config = dict(
    head_dim=64,
    intermediate_size=704,
    norm='rmsnorm',
    norm_eps=1e-05,
    bias='none',
    parallel_block=False,
    init_std_down=0.0,
    beta1=0.95,
    max_grad_norm=1.0,
    decay_fraction=0.754,
    final_lr_fraction=0.0,
    max_seq_len=512,
    dataset='wikipedia_en',
)
MLP neurons of a small language model. Each row is named by its layer, matrix (gate and up: input weights; down: output weights) and neuron, and shows model dimensions 16-111. Each number is 128 + 32 x the weight over its row's rms, rounded and kept within 0 to 255. Numbers have three digits each. A neuron's up and down rows have the sign that makes its largest values positive.
Before each neuron's rows, "fires on" lists the tokens most often at its 100 highest values on Wikipedia text that the model never trained on; "fires before" lists the tokens most often just after its 100 highest values on Wikipedia text that the model never trained on.

fires on: " |", ";", "-"
fires before: " ", " M", " K", " F"
L9.gate83:124127122074131113184180068157090104165150159102143138136125107137172134181109155075068091119144189112151168100162124051133177059091150108163185185044123094071045103129100136136193082147140104112131167164106148147111091176136153132164107146142146108126110154164152149104081145112079055117
L9.up83:171080105118126132150104118139088104111060166115066164156140117088107146165121116125128042101142138156124131134086127133138110123125099147143122132175097106096117110162075106145167104132139149145167131180114089174090139155128091161129138100142108180140108155112175069154149080155075115148
L9.down83:159096228166151108201166123132099088135130161126156164167115163077219131134133092112090077100160142085083131178129163153175173076118127115133171122129132166064077143116166136089109093100146147095174117154072097168125163146145098148126098145140214177151119174149104097098162138207145144121

fires on: ";", " |", " |\n\n"
fires before: " ", " S", " Total", " M"
L8.gate581:095132121173104143140134143129116107141142120081146112110129112114170159149251123160131166112116141086086141097159116092190115082107063124115069145144155087145081109125111163103129120139163113125085192120214091143167095115065185126127050118165110130148081181219123126088135135140128100122
L8.up581:095118164171183151114140121052091133149097123083102166105155084136159160165160132211103149114154106116072083130109172182168165141133071168097114142156091107113166146146113105093136062174157140093149115110161125122185112187084156157152122106100015158138063072133112197103136160084097148128
L8.down581:185129199169095126109093152135137096180144151150113076124088133093133098143132115124158087051090149128142135090151138147050112167141105148154130114111088098146153087121146146164140197126153092121102147100168153162134121110164076177092108129147171085126150104152101139102171098114137153103

fires on: " cap", "et", " mon", "ap", "un"
fires before: "t", "ween", "a", "ac", "ey", "tain"
L2.gate178:151124076070150168158069156167118092162088132114135159159123077120066150197152140153124111139091148146160145145128130159138148126138150192139113125133142104138091157138063128130132132131126087082088188087032121131107135088137100161103116171092113104162103119100146088078213173117170098120
L2.up178:146136106166149148080161159096097158140119099088133182136123163126156155174068143129161125131083131079180112104115114168142116103088169126145188096048118117194115057097143071169142103114135136099053102078041133134141116114053052163154132138081164111169127115102122151103175119158110124126
L2.down178:176120116113172135142103120098142129084140135122140137137110074141189168129180128128173079173141138109160116169097112153113169161142156119169143110094139105141129111147115138091142214108131157129147177124154030107090137091118148130109112079102069168156152064155160176138192063149131204115

fires on: "as", "um", "ri", "c", " tri", "em"
fires before: "eb", "p", "ps", "er", "isc"
L10.gate178:123148087130136133128131160113059146126120125156090134072158119118076113131114123129119114126085076170176135138107091091116049098131110144106204110123090099180161128154127140139104107107170082152100089073107047149126147121170139074068062165139156079198139093166165173081128126079140143115
L10.up178:111118079116185159136168123129104044133179154185054149080105132146086106136116159165118132062144150143150144148173117133087112169137162088115178096162118149140061148149117103186133100110107078116156134162149180147174120120149173120051102152100168108121041143090128130134100126166099155100
L10.down178:118103099104120071150106149175146176142111120174126101089136148115121160131099085162108119224127095192148163157111078147150109140161156109149159113124059125169116064174109124093093087152156149075148122108134121166142149152124085140184149182131152098110150129179135178125116061139173124108

fires on: "00", "8", "000", "7", "6", "4"
fires before: " |", ",", " h", " y"
L9.gate47:052177152084150126162045149090092108118146104117203189113098105132182076141124189103137175047154110113155123116171144111159146080154145122113085156139076138169146163181168168104143123149102116120132088162142104111138135091183091164129156146089091164152144145130108196162156152158118111156
L9.up47:181141150089061118122174124154130157143112189096131194117097121147194079118093110114069113104126181123075089140161121108085101125159153135160053103126111117110241179181156133201146111156120148185194127110128045152114117099102117145162125129075123105171068206130100074134141148169104101139
L9.down47:144088155144158153156137174112137121180156100098062039106147083085047136147122178130121094142106112146139102147096139146086078108177088090150166146130091165142076134111071105121139129048140114123138135127203111076102119178079113109084177116092116133138120176104156200113131082141113082177

fires on: " |\n", " ex", " ", "|---|---|---|---"
fires before: "|", "|---|---|---|---", "amp", " |\n", "per"
L12.gate364:154136127208176114151099132050160082102140129085172102149074114171126145112121103126161132064171132125140087133121086109056142110075099138153128141134120124120146126102081164133138152179219130112125116088123094157095078113127146119092119070081150081134053135140160160150126101179112092119
L12.up364:098194142132107103162127143150128189053129146182132098133107088085143101157130118161124144140178121097167088092128088148122103152101138124163183121153091118109185143086183080095144113179144184153133171147151131145152124102121105131136207126159120106134110103109111090073055174086177119143
L12.down364:089081181145130119104120090090146134069123109174169084120121150042132130093148151180154139132148126192132119121176073105070113163122079123143170118137163155136125065120120130121120112098179116178182092142216182107134154138095146123158127183154070163076110148133101142170097118121070105116

fires on: " Mon", "ron", " mon", "ian", "oun"
fires before: "t", "ey", "ter", "th", "a", "8"
L9.gate235:147111122172167188130135117135073142093135114091098089091133150101133114156156196114101124065117182140138116130148189125120196118140203037146141186085111099140101099115122112070142121181081137135130176133064172121082197149120108103119130149086167137095119104152096168152097090089130158125
L9.up235:111118091086103104123183145067126160137192106146141130146113119154134143145141182060149189139139133094157129179069124126107140123078107156070137145117117125196095113095128167123117182197084070192155153081118147099152122176151131146139133091080151138120074159097158167177158160129123144151
L9.down235:055087125175101158085047152105144129095145117109115062153145120106125067123117098133131117118087136160149138139134193115145082128145158129122178146174167119143094062085168156126164140156115166146116103119136194112130148130084131166130152143110121187121085184127108119130109170126175172110

fires on: "ur", " A", " sur", " H", " cur", "ts"
fires before: ";", "v", "rent", "ve"
L12.gate0:110175093154105105142085107106138119098161119099079132108123121103143166111088169131156146061168092132172053137108124105154102080095113130108156146104133117160233145106083106172172127137124097152083171114114133102175118100128089053072128123119071138174117127066119150124184141103123117168
L12.up0:147172137135160137173118113100110184119171121091132103127101149132121118185159136143116188156104144148108074099137108106158121185110147119155063146160100126137134136093176113151135143120114129148157159105141150147189061126106067097105191131104131074177165141120117159168139157177135111161
L12.down0:174145114129161099193107180155075072119156144110121086124200065108165119135174122113094166190119146080115104133152160105106146113189126160131136116146159203199151140147054094106132118144163141164097138126122164132083096188160100105123165116065100146124131105113126184090105148184089122152

fires on: " ", " G", " I", " =\n\n", "10", "200"
fires before: "1", "ra", "202", " R", "2", "R"
L12.gate281:190141083149137108116142111100180112151154172103159125111180161154111114101171134080100187119113130164147078119100138118132119079128145071175089103089100167113138109100091127079102079163169153123156147149129135095090103100172168134181165154138090145151158135150162105094135098136129082138
L12.up281:143078112103178093096114175120144116132111147125108151086116136161136142086158151113175100159096110141076174163131136108171112134092104097075124137161134123112153188166152138096147141172149183155047072105124144140154185140190048135128097135148128128160116141210110146062163112162133198167
L12.down281:130098182174106071131106138164094143117151104170143109176111136149108111088164113161081167158161132128104150139129196199187125146168132075093097108113123165103118107139102138086146153159111120093104104164227194084104091111088120152129118125135153070126203116096105144192171106104147136167